{"vocab_size": 8192, "hidden_act": "geglu", "rope_theta": 10000.0, "attn_scale": 0.177, "tie_word_embeddings": true, "extras": ["capped logits"], "init_std_qkv": 0.0394, "init_std_down": 0.00773, "schedule": "wsd", "decay_shape": "linear", "doc_mask": true, "train_tokens": 570500000}
MLP neurons of a small language model. Each row is named by its layer, matrix (gate and up: input weights) and neuron, and shows model dimensions 16-143. Each number is 500 + 25 x the weight over its row's rms, rounded and kept within 0 to 999. Numbers have three digits each. A neuron's up and down rows have the sign that makes its largest values positive.
A block is one neuron, or neurons of one layer that tend to fire together. After each block is what it responds to, as a language model described it from the Wikipedia text at the highest values.

L9.gate130:472495433501482514480521491492486532484490497483520520522533502478525470507491528497492486477504482526503535473480493497568476497522496488507490502498539490487467538474559503547488491539499506516518511508501509487457490519578493502474521490493488484515529523490496498506554507478494524538490479517509490495483474474510573466550483487512472511506468435487479477488497513511513524499547
L9.up130:480492464488543469481484533481525499478523509458466484494489485505438516497469496493518470510475502470529491479508473518504512495551519476516503480517513517505521459469510497492506507509536479497512514492475513452514473495506434508509513450485485536508493509519488478499517516478477491517485525460500495507543493493512518478517444526483484524556515510521469527495527512539506471474497
Word-initial letter M. Fires on a lone m/M token that begins a word split into pieces, e.g. m+ill, m+azurkas, M+Wh, with weaker scattered hits elsewhere.

L7.gate225:484516521503461501495496547492513514542520506486524498474516513537526479504480457502501496500494497519499476521526503489510449471491524505490526495466491503476507493524511529523542542471486544520489476498464501535504523524542497480523481502477520503544493460510476485480480500481549471491521461476502520494523504532487489508538510487484488492496491459501531479468460511520504516494503
L7.up225:499491532538513526501487529470474513527505492495509516506475489480554499512464495502523509505504480506477497534472503473474526469456497517524461498460515494472540418517535507513520475500506485461468494438555492446469509487541467538514489485447515488514502438510500477487497501519473499470513471511485449516523496469558440534520513477500493499476527488538512511487488501510478496497506
L7.gate296:512502516562548516504527481486489478482516531462490446497555506449494488466532489500508493518471516482501490523487511520523475448492504452503502495481494482473478494468504526499484522496548530501495504486438505496478519524540480481458467507464523486522493480523545499499488510515512483481526465482547497543519474521497489472491514520494458524502504510459558546475544495514503489507492
L7.up296:516511460512479486507530497494505501462523493532463538492497492528489481556495484448528492461523508498514503485504525494498455542475494550477505487495512511476487543501541499479492487480495472515495501515489533527484488483475488513476489496510495491537495517527519457508516526524538531504521506483518482452487523466481446511503494522529464528510491518523480514545459501497523468475468
L7.gate432:520505487500516505517502526491469432519524464500546511532523507486484489495468509485491491472502514488493490494540481534484455497493484527511483494564474472484528469515521450472537485534480531523496471467470530469510549513510519516523493494488500491510530546546520532466484526470472499494490500526497548501544475491425499518478505478527473450489497509521482504492532474490504571493534
L7.up432:512533507511510521510522492443490480513515465509486511504499548533448473534510511517493515512484498519465519489505480453521503479459514533506497501516475457487484459504541502512532490498520485490476496490458548522541548449489520503508463516476519514519548476566509548451468471511501521495509519477488531474498485462486509521470469467488503508483484499523499496480494496503522535477512
L7.gate458:493498513556506522492507514514529474514516477496550487463498561486494455531485481468476506475492496540508530484439523502502466478483527496489513500479486519488536485467495498498543497504453496537507501498463533515526543497512499520527502488494550478502500476522514503503496497497528458479494469499471510509491451514507526515519513487416496487437491486475502479490534497527493504556531
L7.up458:474526521478526487490458433511477486501541501518526473511514518503503481510482511435518497527497494472555500475544557496466483494451489524524503508510450448485512487503494479465501496516509512486493542485497484507516510517522495458480490495492492520503483477505473527494508471518513502513538515482511503463533478494449510516531483480499463510478510517521460501507534513528547503498521
Role noun before name. Role or category nouns right after a possessive or name that introduce a following name, as in his wife, whose daughter Marie, politician Karel.

L9.gate64:507442510509513483506512503495468511462476484504466520483521516473509456482475504496501500548506485523476485510490531476492489509458493446527498539440490513469479499548496463503507467544563481499536547522511522469507497482500495472516486507493549529514509499502503500455507513542490487430522523521488542478533541556480536488493540473471469532500472455549503502441526478504525466511507
L9.up64:484468477486522527479543494476489521464534497489509503510526485499539461463506474523478510544481491521537535508487479522538511484528536457491468494415502489499496537538482540505494452486525495477538542496465489511494493514512506525513455525514508495479488523496493480482484463512486464472496479551512503499552505515497539528519535461530517463511445541531511526450503482520473469469505
List and cell separators. Separators between items in a sequence, mostly table-cell pipes and list commas, e.g. "26p| 32p", "politician, railroad", "; Triathlon".

L8.gate140:543506495492468526507529511488490517536446509479528454503498529515503493475495523528477512441506541498499488469489500513527446452482487489473552463527492518489478542533510500505490509517448459566492514550497499516531468462511515515485459513538523502504505539493490548511517465505515502521493507524512512495511489485462499482488517494541521504466513526497489550494516509502475520494476
L8.up140:481494454482476560482512501480509513503499437503506489524496513482519501490517487491493510540539491496477495439541508507531520532496509499473544506491475486544533542488466471492488492462482507504517534503506541534483517477488489524462477510491485515490511483504481481460484480514494523450470482492516487517547513497528504497502475486497500550493477472481465491482522492497504474498519
L8.gate327:505464510510529509457491492448495522467488479459495481513522516448524490525465524513488474462538531475500519530512493504465482490513493485497512511494478528520471484520461422479486507507521455492483487515498543534466458448507484525481503502519430533501502523522493496469509495497510487490462481567535526524498506505500500445538506464481505522476488532497473503508529502539498566482462
L8.up327:510459558497494535523501497522498503547520522474495500494469514467497456512432526528451513488479499457503512473521474489514475525479486478523506502525514498520484485506479502505475526474495463533440505476482477482575479494531506449539514501483480486472497537490485527534482508533516462498497498507528471494490517505447507515493488523445513476531512498529478444505500485476467530489474
L8.gate541:484475493484456540502538493553510560477515479442532530499496562464572465492487521520484532492473492504523506472477453487535527494478498486508509515472521552554550516488516491528465509465525492528510521518557510466461492484484513440510460484500503509508519497508494462491496475517521517526512495497563474484500526492478527512501512491510518498500464516507483470494483485495513565491475
L8.up541:490444514478475504475488522506444544490506484507508525503526540469527470521490511495497493506502466459474461494494536496531498505479464450503520539473501513544496532485499487508448520485504469512523537474489521471506473470491469482492465532504507522451548497466479478485461469513516489455496484512519480480525530453501501473512499493507515492505488498560498458482484472511502529486474
L8.gate559:528474503490465520529508501475477516526478542492502498489527547534512501512505518480482513474547518499439522518493494486527527450490535510517538486499445484481537493515567493530480509515506477526542511461519515548499493505552532507499486490544480525446488527498510471511504452536508531518478460565489493537489478495494508501532512478429546452500504539505523496492501493495514486468508
L8.up559:520569485522494537498485485511474475513487506470516526490497506523530503519526509505541492503485532528439550469501499531489486460492457465520534533544500534522503544500490460535503522496501440473491510489471493498546505459446525472488441507499531492507516530473488514477485481529462457498506498514549515530481524513498509496518487466506496538500486521465478481483519504492479579431485
Mid-word name fragments. Subword pieces inside multi-token proper names, titles and rare words, such as Črnom-el-j, Internet Rel-ay Chat, Hom-ey Pro, Dr-agon Age.

L8.gate10:538472507465442507483465502517450513464548475499532514520461461530546472534446485469499479481541486471531485480438514486509505498502495496510466503461527520504487489480498532487478486511495499500494493478494546480525515467502498517516527516506489487524562518510473506492496512474521439505525501508505476503482526454500517476502504501501483485517465471521516521509455504501466497476538
L8.up10:503435521483490512527515469504482495536499483538480483544523520461502526495533482452487501508494492492485492536503504451503539508508455505481480484474490496510528494511576541523481494500510505479479524485519523519470483482548515493457519502533491520526466503449524511528521523497530516522464482503459497479468435471483476518523529462518479471521491503519531480521509519513534528488537
L8.gate267:499491499508502481468513502525483508531480469462566479559490542472542503498483547506468486497469469511529524510506513543494470474491492503543500464477478474528562503529510505497449510491503471519524501501504518502523488528540566486527500496538502523470487495523479499503503491566484473556503466480448501488517519449490488510525514459479560496533517506502519467464496500516545499544537
L8.up267:485469509458459513507534502499476532466484468522536499536540516522508525491475519516512498530506493482511495503523481489502486484486501437513491418480489511515523531480486514478454478488547509561501507520468506475506516496546482508462511522545520483461501533464487480472511488514445476495482448467527457499555494486506535445459467474507501508519522554510527482452540456521509518465500
L8.gate397:509520533465502447482527455531473515476506479485517482505498464504509478396480486453496514486529501537511498467523518445476474492515457472465479487485489465497527533494511554474479484499514526467483529511480483510554548516528438506468518487473520536486490521485459511514512532483485501498478495520463483554460529478477499462491516517455499494525526464523498500467502515530512466505567
L8.up397:482481485495495487539511507472490532496551466482520480510500531450510550510526532496506540524519497560503479494519512448513435550528506489544504456499535455516468494453485497484472521468459494550465508510496521492489496493518513520472484516517533488504471509531492517533529479478475474540481527535494464484517514490500519472498456447445495517473507509500477460480545534525522516516498
L8.gate411:509482443479508506501522482533509495499495515503509522466490483491500517518514539495492551469476503527470500528535497508507500494483504483507525549482523482498471471513520492513462480482484488522525531515506483483525502519519501503493511471540459506507560486494487559496517511506505506512477471527499504491436502494510471474474517510501512490520483460483524470504504502523524546513521
L8.up411:478485514484547499483530519486469487477506457485501510530492477522529500507525517462508483499510498535506520487518471496498523524508504494506488498471534488488491516525517524487513492546533474477480510501491483534477525479510483503528543524463497513484515471482545538498475519461557492457512518508513534510553531481513506548472503468520509537481528498515525505487494521477529546482505
Word-initial capital letters. A lone capital letter split off as the first piece of a proper noun, acronym or title, e.g. Mumbai, Ecuadorian, EFL, MZMA.

L7.gate224:484477503437502477518512455525464513514520498512476498490508498502536512478544507474507494522518475510519502490516558508506485489500522459490463466469534464484495474477508492528493449512560488478515525498480468518482489552469481526503503470506500464536438452534485499470476542511474518538491512524483490498474482481505498496518532464482545504523472499534541502462514501477489498523534
L7.up224:486543497471504529488513528497476544515489481466525480430499460529495497486517503536505453522451507557486506526492465472477519514507466511470497503472568463537491489495493506497481481495547489503430501465471490557517516471535488482530517518495508512522462445484440515485514465490509525496499499477468526502464492525495529476481506545471571469516500492489522498508514484514487484498494
L7.gate254:491523504470529515511478537493528525506509482473510497501513507472526464472516509528542510557466506471547520529535537492497493517514488447458533459461564500537527562505477537523463471523529466500503496514457492516480540481447525475450469519557519490461501507500492500494502519481485512499492475507514493475469485492455524504472535532519489506506527546509466470488465527511499510489513
L7.up254:493507507504516511515529508510550551532524496476493486515474522524498483479524521590517528554506496451503519493508526498514482482487497428491513458494566493488489456515497497524486514511534503521528549494473506493512546477513491480464494507511521505480495504474537509531485527506459533501527466540519449478486494526481525496501514465489464514525534542514501495498500515506496531502536
L7.gate362:490494480511526502490521513469473515498558506482537479512490554497543477471505504485482518503453484526532552507536527491529513482515494465500558465474524504480490567510507518526477469498485503550482515521450532501458554523510492527516479478472501494506508486510458444481522542525452518520478480501522469498469504528446493509508506478524518519542454537505509495477527493490509532484535
L7.up362:503485499503550504482498505467529496536484484488476487486470510521550521509486465525519501562459471502489502480538512537489518479495479484500538463487563485473548550502469508505466528517523462503446513528475508516485505464513489522457494517479534499474551506534485508512511535505499515509520477490530512511534525541522463511529501478488531533559474533505471512459518470499440524504494
L7.gate534:501522501499522521487494507533478477475513458493506502539489514472525463458488510498556482501518502518473500477510501484519488521480496494504546510465494498469496496505505496539493486550533504461539505471499473531497502536518489491491505505485507466511499522508519525463521541504455485524490553533504536524482445517493536473475607490471500505496518517517540519461480500493503480506554
L7.up534:503484458507513468506504499498538476468514456458536480505547497482432521470569505513477546510472503547499506543475536519516491490530509498508526498466490466488484503493502488534543522506518519494511532481462544533474568470475520504545453470540519478485476495533506511489483508485503448457510478476499502519463529536526546495509472501475492532507497534502478507492520497454510508551493
Table cell separators. Pipe separators between table cells in Wikipedia tables, mostly right after a numeric cell (scores, ages, vote counts), plus some list dashes and semicolons.

L7.gate9:463477475501517508448466518512454522543505487535503511482473514483575473463504492541476477517510511453505523493507512472505480457515455500490500485490516481510547539515468494516488496523500548494557463541460488537515506508465463486482467497548494537488537493480468507512476484533462514491485536504511490514487527495474494492488554488515494498508497528497500527502458477512500495517544
L7.up9:522455506488493515473506521449499480481521534474501486497460547506500494507476468493499481508462507448477540496519494510502470527518480551519474514486463513557489483531510486504507515502532519471515465494449507485488488524490491489480562526504479501481490532497474465542505501497479516522475463530500497512542497485511490460498445484546475482496489494492516535481518477493522505483488
L7.gate377:479513506480532512505508533490493492557461515473503486500502496526500527538552499499516490528499556485503480503503497490499531442487485461529493478478517474496521498510514491499486531516515529506491515500498531492505504517461469490491470522503491474510526504504523531509466504489459474500472510544530481504532465498497554490522545486504537451527545515481478520519488505466493505492482
L7.up377:493465506495473506477508489430453453475506469483497505533491555495551497458506505558517471463492518460517505551494497527450518506501523453505524454472508545520474511481479506555482521529484501503535514454477454495484503509483478523528442509503463477491536531480492492502454474478502507484510466504473471509520489490491496498486527467482495496513511544562511519502491458511503493481528
L7.gate478:498525505437488525495494488459475427530505493502485477516493491513469486552467513487474518478511512488450507484447514492480485508491511476500497516492521533521522492472485537524515493525509528566526496504512510471481475501490508560535510494539479507488499504511504493445501475506509491526462493527454505518509490512462476542518529451505533561494484487510473466564490501505476544474509
L7.up478:491492515506480558477511479520474471491497470480460459471490512482522481444508518481470495517502499494508478493485469447493488548513473477557479504524505510526489502486497505546503480486503508468489516468512498480521489484502488514538456523516506551574522489481565519461495553529487525466490490508504464452504494480471461506549492464497481502516521471552493530512530505536564494481458
L7.gate484:512474515500460475526491533445489531525490499507491490541512502508485474507535430511460478466508511509506488504467499490513519493504437483493507477516497486505519513501535467548489491506512502497493484521492539475511492485527472521499492481502493452494497550518505472483500531545453481484502489509509476533502514483463548507537509516537455533443530513475500510526478480493514499508526
L7.up484:473515513460528496450488531489482474471464491521486460507493553491515472454528497535504495470464542503515484512505520515503507502486514482442505485499525498484474494507505510498499506518521489484478505488510476488490515482511509505479485516524524490495497482495512453511473504483453506431467524529492499455476479551528556477495525491505477490502488512496559523455537489501511491453495
Mid-number digits and word pieces. Digit pieces just after a thousands separator or decimal point in tabled figures (2,934, 11.850, 10,938), plus inner pieces of proper names (Ibiniuti, Anysio, Rudhardt).

L9.gate538:510483516442498539503511482505492513483516532492491499513493546491509509528479503524527501462473543497490471501528539505491509475484499457481579521504494478506532520533501528493498516468468513530467528533509504467453480512559539499476509474505522494453494483487493468485506473493481527494468501502524475496540499482510540511538489490504463542465517531510463519480525497489525497518508
L9.up538:507534509509512528469567516495520543509502521475479481545524515525514495511459509490523505483525487502472484509532531514509461512433507508526513520506508484516534471454527475517480493505524526526509485520495507503479487457530503517507491489505509505484561491473469508484466483494509504472482545527475503508554503505473511481577496519502449500505503519523545513521483536474521519499491
Mid-word name fragments. Interior subword pieces of rare or foreign proper names, mostly surnames and places in lists and tables, such as Ramkalawan, Wiwczarek, Tillamook.

L8.gate13:518499481518491486520563532480459480523546471498515506468507516535469501544519506462540513483500530533502492486497483494519494517512511523528479530520516459458511463499506503487517461476498504560498498479509528523502516443504535462501497514472506476540550504517488517466511550518530491471506438505478507444516478429485476483480476495474510503504459494523494471440482472549517519503480
L8.up13:499521505480483490481481500525510471529535481515513503512477452506492496507545475482494508506477564474498518514548533528464453485470490534514522455516466551495501510485535507488559464515513541497439496473522470535536561477536473515501442519505542507526517527486522490492503503485494487502490511508532514510519504501480511508504512482496503484494520518540493515461481455512493509533526
L8.gate285:495493517499494477479492540477505499463500531474489514470529533536521524553475515552518553457495463538485498540460527546483470486528505479527538500496500484498480491508470540478487500528501466451425474505466503532519479477523530468466478485467512488486504470512505506523525475486537463445473500538509511538490516541509477528531494506491502534526500502518501507492487479482512527498486
L8.up285:520532483469506456480487526486499535537518473457478512494519496534518521510495467485504468504454509507499486500501470555500467489539472501532515473475492483445501482501447492480525470517456498501507477528463521466508542484516540523550518466485495506508486451534485443440475531448490496448443450504511488496484524490488488492536465449467505504486489487505481502470562471484492501527529
L8.gate406:498491467494512460502491515513529471520508516495493487466495537530521502524517491540483533475463507520481509527457524528488459487462531486516554507526456488486439497476512481501548515467487468514481500539491480548507510500486540515486491456527487490519513449466477477532477469485507482470465539499525497501502466488499493519471521507479469477483487516515489510458533504512565522494486
L8.up406:515512516465504499523518485506516519516520527485497521484480512495569513471506491489522546483500474487511503515497503506507457513496518477582526451492452509523498502499478470434577497484464483508454523510487568530511495496472525502491519494499452489536534438486487462536513464465473470514498488526495480487482502525510459496515506528502472508469497514515563471478515476509524464491478
L8.gate414:485489531514523532483504516507492518545471534490502514486492515523524526521516518541495531497494521498517518487510526516505458511509485485507465484450508506449526560503514488497501494506549524549468528460485544486491499514500488461483522472490474478494532471484462516499485474477449512505495466509500499489483485532487503473437511493457499507540518496510551496516496497466467509513478
L8.up414:488476486477529542475497487467479523512512567519488506487476516529522540515511489491482499516444509460487519538527536526494485522507503504525502501469486513460534516539453505543503517496508500472503484470471501496481488459496481511525522460469453490487506516496477523516494470523475502485495454519506486494546539554512472474505494502519489490479475519516519487473518477517495451484493
Later list and table entries. Tokens beginning a later cell or item in repeated tables and lists, such as country codes (GER, JPN), dashes, pipes, and names in credit lists; also scattered prose words like wife, parents.

L9.gate110:475503508499498526527508541510517525514461537523513451477503493489485463495475533530467501469529467471544498526474517492467493522517526500498433540494497472495473471502449484464526468522513513489525478520555517475504497519459515513508510514501502497521436487463502487453521468523540497502446483518529497524465490508508482552512570522477529480469497506545513515485518484544533491465462
L9.up110:514520508454553515467500466474465490469489514448507503530488457488533527487504479536510520516525485521487545475526475503465490474491456567495519509505448468519518478504487430525539482510478485485427507466489455527448516465514513499486510471479504501501537516548482496511477503520509484516509527490502501538509525493487460505501479482484494497482456508478482520496520455511493469522536
Table row-closing pipe. The closing pipe that ends a row in Markdown-style wiki tables, especially header rows like | Year | Title | Role |, plus section-closing == marks.

L8.gate71:529524459512527497451481477524503470504510492500518493487474529520536461490471495506514536498483487506495504514492521515486517525490477495525519514451508455465494518495464472512539476559510540479515494493488561509493537487530500521510497475522531492532491501510528498476542472515471443466481516544487478500470526494509487483479496533446490523517452550527480500458527467470489476536561
L8.up71:519541523509521491472523439503435483502464468481496523542536500532518460471503506487506520517504484507513494509456493476475482549457489520462505452486504521479527538542494509484549459503496513470538524491477503463447496503497533468542477443502445505540500460458464440511501496503479496487482540498509507476533478509506517503526493470479501494526507490485519493487521504474505524521482
L8.gate329:512472499488558505510474443510464487521516486492448530541527531521509483470483539489516516530509494519492519542520541513514506513488475464467540481480515485501467482548529483507526501543521527470525543519505549540443524507513515542501486471496546481500490450474495502520539485503468483463485483489504506471481489498484520480488545516521483513491496504530492480470484514526486513533558
L8.up329:504551478489534518491524488502478472481483478492502484520479505481544496461557531529534541546504493510531548472504448525497482491518496498481532496444549485483475507494487482522534529503517487493476530542494504519474523475497485506552478469463538466526512468520553492497521481504492489476507482522497491487500507518481483474454515493528492532538515551521519527504482564504538499508548
L8.gate435:522464490480532485440514487512433511524517483522500488494520520504544462497496493498473490539497501491511525461526500500483516481459483466522538491407490496475493518506511523519484464547554513498522539474447491476478532463504474472509483516518524486489467504547471486481514490527488464470479496516506488469546523522501512472522481487486535485520440528504520477458490472493501501501551
L8.up435:490488461495520500503530490470501529515510485455514503502446559497551482453490523509509510535540470461506545524499525499502486487488492416522514445436533483486493519518463511492520487538499466528521533517496529467455467514528495519443482529534515483528492505470499499524503512495452473470516511550505492482523505508512508473484500485539524515564475488559513493480480479502519506487511
L8.gate440:531524474506509471482462522541493516510486488473535538493464500494501485488474524548514534534469486466483502526495487532503530496498456453491506482503530439517492482535522493504473488521528485532502507488461493503489573493547471486503448526467502512473545496471497525488500503536500505451490473507468542483544519494492507480508477473509548528542453487499493509454535461496501559473512
L8.up440:493496528509524512492494530527477493530513513490465512491475510475520499505526509512493509548461526522511553489529525479519536488510530481511516471481536473481546497551508524517489470481489426495495523493451476507516517450517509479510453473493491454498532507500481488515481486515493466504497495502521512474525500529439517498478507472509494505515449530544526499481474445511492511461525
Table cell separators. Mostly the pipe separating cells in Wikipedia tables, plus semicolons and commas separating items in flattened lists, firing mid-row (e.g. 20 | Bogotá, ?; ?, 58p, 80p).

L8.gate58:512480501477460525437464526470466466477514508470512506519502468523514484510499504474551521454468488488503518514459532515499487479493454478526497444473554515497469489495511465557461486537550498482519498483492463476504472501487517508549487464492548540505506504509507542507521527537518515522488494490466487516493509488500508468462503523530538522521485493517493481519489519487496489481481
L8.up58:513496535515525503515492473450488517514484531515534485493468473508464451505470480487491541483486497497507517518485533453469506455499503544504471484483472560507522531526476512560520479559482519502499450439475473527486531520484468440488517507507471526464495529503535492531478472498468528487487508485514517485502537455531492510499510546489506510550520499472535494520468468493505481470500
L8.gate306:481479518467515506496446510500479502529461516490541478493483511471536511486487490503513482513488498482494528530531523552511522498524483492519488477511516473522503517500529492523488486488490490489438523494479526530508530545472486502548554451484548522479471528495500514538517541509474483547484485488515485509468514540539535529482487497531501478522443492475495485494532486510499499506511
L8.up306:533485486524466443509497500478507489555518570518481501556503507520434455487516474500528536471468508495507526494488496503466457460474508487524503459483467503453502535514446509521502475499537522529488507454491485480508498558500500512500501474441488523538492507520520508500516490494484509497485522502491503539484474533499516511465462468501526495522434458527541530517510506544466508512478
L8.gate428:525523511514514551547500494524510454492495483510506493511493464516503540476519530518482517517482486492521534522549476498457467512542536467525476491508493458510479472556536495507536509476484462493545457492475464496555501563524491499517520487477495479500478525497499471480546487530462489522471454522536494435482511521502475498506518479519517515542497529509514492499495526498510500475481
L8.up428:500488497495480571498527507497546493509508516508494508444494470512522526487496478502457482524477521502492559487510503529483506496545549526515530514499508491517454493514495500517491526488483507475460498506498500572487492530512499489510506504508498543495500505495471504513476529509527522511494489483533515494468487455491485536487549483514512488537485545547487451473478507474485496464472
L8.gate516:510538493527515439538489515456481445485498552491501478457522519516534488479484487458529471463500486517512520496451499467494502478484476503479499467542490486524487488472525527498481505508499511500482474453536479474484481491529535459550474504488478552493464484489471507538495493471476527486502525504505489486515496483499509476490518458529457526493467509518569512526490471542542503491536
L8.up516:442475492536451502494557538501504476478462512495551496519495511493522478464508482506523494491522503531504522508506517495474512497474521504423421485515498510522519444504494497547487494502500466508485508457533501535494454534534475508492490497502451530489485475497448489486474492548541533492481476505503469519509460498543473476543537523502507504506498482508507511515505489547501502484475
End-of-field closers. Final tokens closing a data field, such as a number's last digit before a unit (23|3 km, 24 °C), a row-ending table pipe, or a line-ending ")".

L7.gate89:523513519484471472511468463536486504507497446479519468467460483538509461497545521497488481496495495535524511505487482462466481535577522508500504506476474485552506468514516514500492510498483490503497536510500504497531504511501478507476535501500495525507542466482504485484528476489517479492515515502451507489473485491472520440538511467486516502468474474473484499480451445499513499504519
L7.up89:508491468528496460517500505495450507466504449464506547512495527548530508526500500514523522463515509535536511472475490489491505452518506507463528442501508505512496487455563501510532481469529486504529484503506520510514513494496519475525498511471529487493539528476461542525524454512495519543513489522498466524536505485515528456471455529450479486528519493490471557502508533513520469508516
L7.gate151:490484524442514498509497479497523535459502502486494519489537493483476484461517531505532543506467484505502472513484495501517447497509463501500517469485494486521523502511503538526471488462463520492481506502472526514510503519547436512448490503525518468474481507513492471505512510445554487488501481512462556557482502518537547456454488485537490488515520516539491507498480536499473489502528
L7.up151:507525502481531533496549500501483512473547523513507551498460468528469507531496518440496534503489494529510499489501476478456496481546497509498485533514538519520493520499509481495522518523537454503482461513519489516492519546472492489506553516466507505484549517532465457481493514471445497531474516487532519541480509520501508472468477538476484447527478454481489472474541509532537552486529
L7.gate456:512520476507511484577562468475508529507497474469547461515490541470515492506478522443439489477503531497532528487498519459490482498535541495498550504524488497512540525515523519535518482502572483475507514475484476495487510535514495520514469461496489532484476504512505517509546527499521551494505513529472531506489451478493506478509486521482499535476470492521521488447540526496527501455524
L7.up456:529473501520559476512535500470485485476525456496516527536512520520453509461529516494486501481529472473472468541475485496537528496488476495463522474489484502479475478490475486526495524542504533500524474510503534513480461473493463527468490520509521520523498493556484534503488495467501494474518517526438553483492515516490513488524470481511517481497481474496520500509516460547531515528470
L7.gate554:519463498491476494539508488515524472516498498481538514466503548496458515472555544505492486479477539469493509486528503515484464498547535468512518517490513511544527510532529509494468509497477476488507474462496504506540503449511478504531491498476483466526496525516522493498487496477508493528496491504502527552457509496526504452489490468493498516517473514504432510495489446525518511525475
L7.up554:487496530492524489458525512525478490499494526503526524489529506538501545463472536572534497515457461472516502535506438523489531499531532500466506516466526526484487502492515469484449484503509446511480500525522510491515445487482480467522508494459525488489509474467509492494520494495492496486491524498475488528469549473534475492497509530479515497500530508565477493486466469548494469508515
Opening capital of names. First capital-letter piece of a multi-token proper noun, mostly M (Mumbai, Mecca, Maliek), also abbreviations like MHRR; sometimes the before ordinals/superlatives.

L9.gate246:499516495495503485500506461526493450527554533510478527469558548521503476550507501488518538505494534547488517504472480493528499474521503489487481477490492473437541498471490527496538480521457543522491514500530515520447545484495479502481467508485516496569488495546537501494513552481520509488480557490493545487520481487472487512521487501467536540496466506501512463479500504509500561524529
L9.up246:533519482500446502530542458508528465556524490483501459509490560475500498523508499468508483512455508508537512491515453479476529522445515541550473488436480475503519472515491484493523490476491516497526528490547516491523521493553511466545515515499479501526526495477460497486489533461509464517516465467512515521517502469455471495498510468520523513522490494494456474508482484477536521449537
Role and relation nouns. Final tokens of nouns naming a person's role or relation (member, manager, brother, president), usually followed by of, for, or a name.

L7.gate63:486511508501492526499528469490500494460508509499505480511546513546461550481543509505492513501444509545525523513499499444520509489512472478551535502525480493531494532521523495491476486462465519477529533487484510476490463480465492512464505478449480494556485521518499485467477529538497510478499532474495481532472524501456501483525542483502523509495546541527534501484471509471471463473528
L7.up63:478517483518546526528468542501446435487532525525531492480526477525501538488504492550495530522467511526532535493476557461532519474515466497501518522466495521506488489507543524512473488539535502570529488456486487483449523505524487486495494450471470476534516507498511516529528476516481519474485496481508480470507532499485485476519515480484457492471501541471490486505531454524538476506511
L7.gate236:536455505524481494503516453451448464483515516516526501491539482539504447533483513513499509492482476518513517524514528503498502460516525516508472445508518492548470532512539497551476511541531503510517475446482493475535520469478456491536518483475478488539492558484504498505545505518464480528499521496498481513484531470431499521460487481528511537496527485507502530505561490526471467499494
L7.up236:478536487554529495477513484423514508488490534505492492472504483513464502514495479520459512532502504518461472547502533530457500481500552516518505453482487559498501523522490514540489496534524463483500565515559465530508502479487484482504484517471552530524488520489503521512453515507460520500476498480512481517478509519516490482495495457490508503462503518520501495510505488546448530491511
L7.gate284:465545561512489469489517502490491474513505531524535508512508509515476493518503492550495506487450562502547490509455452469527526475506522509491538498498509512535505491530516527530535512497546525525466501433538489501486501472495500498504482524471499510510513497529507514484547500529529463522528502478464503515504480484507511498478459493494519538454485532447530519507513503508517490502520
L7.up284:508535522496465505517472477505511499517500530507494511514518480509527514495571506504526501484487535540525529567512528498458476492520535492458482521514450509490510490506516471483537516519495563527540476440501474473497491491468465504554500508444476481503495466477491500505456485530486496497521481521521485502480502498517453493526506512496508490480541492507517488523493499527502495455505
L7.gate341:499460507482467498482502512523489520504472515512516496512451487514525459501476504530502460490504541518527552544484528509495486490488513521559501491497522506518516527555489506492496514516533481517483488507516486520494545470496520484524484477503489502464523535509510520502498536526495521542501534481510517516496480490517470515479480513514477497496487478476487556483542528465519534509522
L7.up341:456502495499514469545515520496525516505509477435500492454494507436506488535505517526532489507480529456464423503552477495479484492520531479502459475467513485518473542484523519497522534476520504506523518498547479490474458472537470501473525523517439466499528490508491461511507473511529554445485489499489490492534513501526486493528523525468522473474517511471502548436493472510492477489453
Numbers in tables/stats. Digit tokens inside figures in tables, scores, and measurements, often after a pipe or decimal point, e.g. W 106–92, 14'8' ft, 2.8 million, with "No." column headers.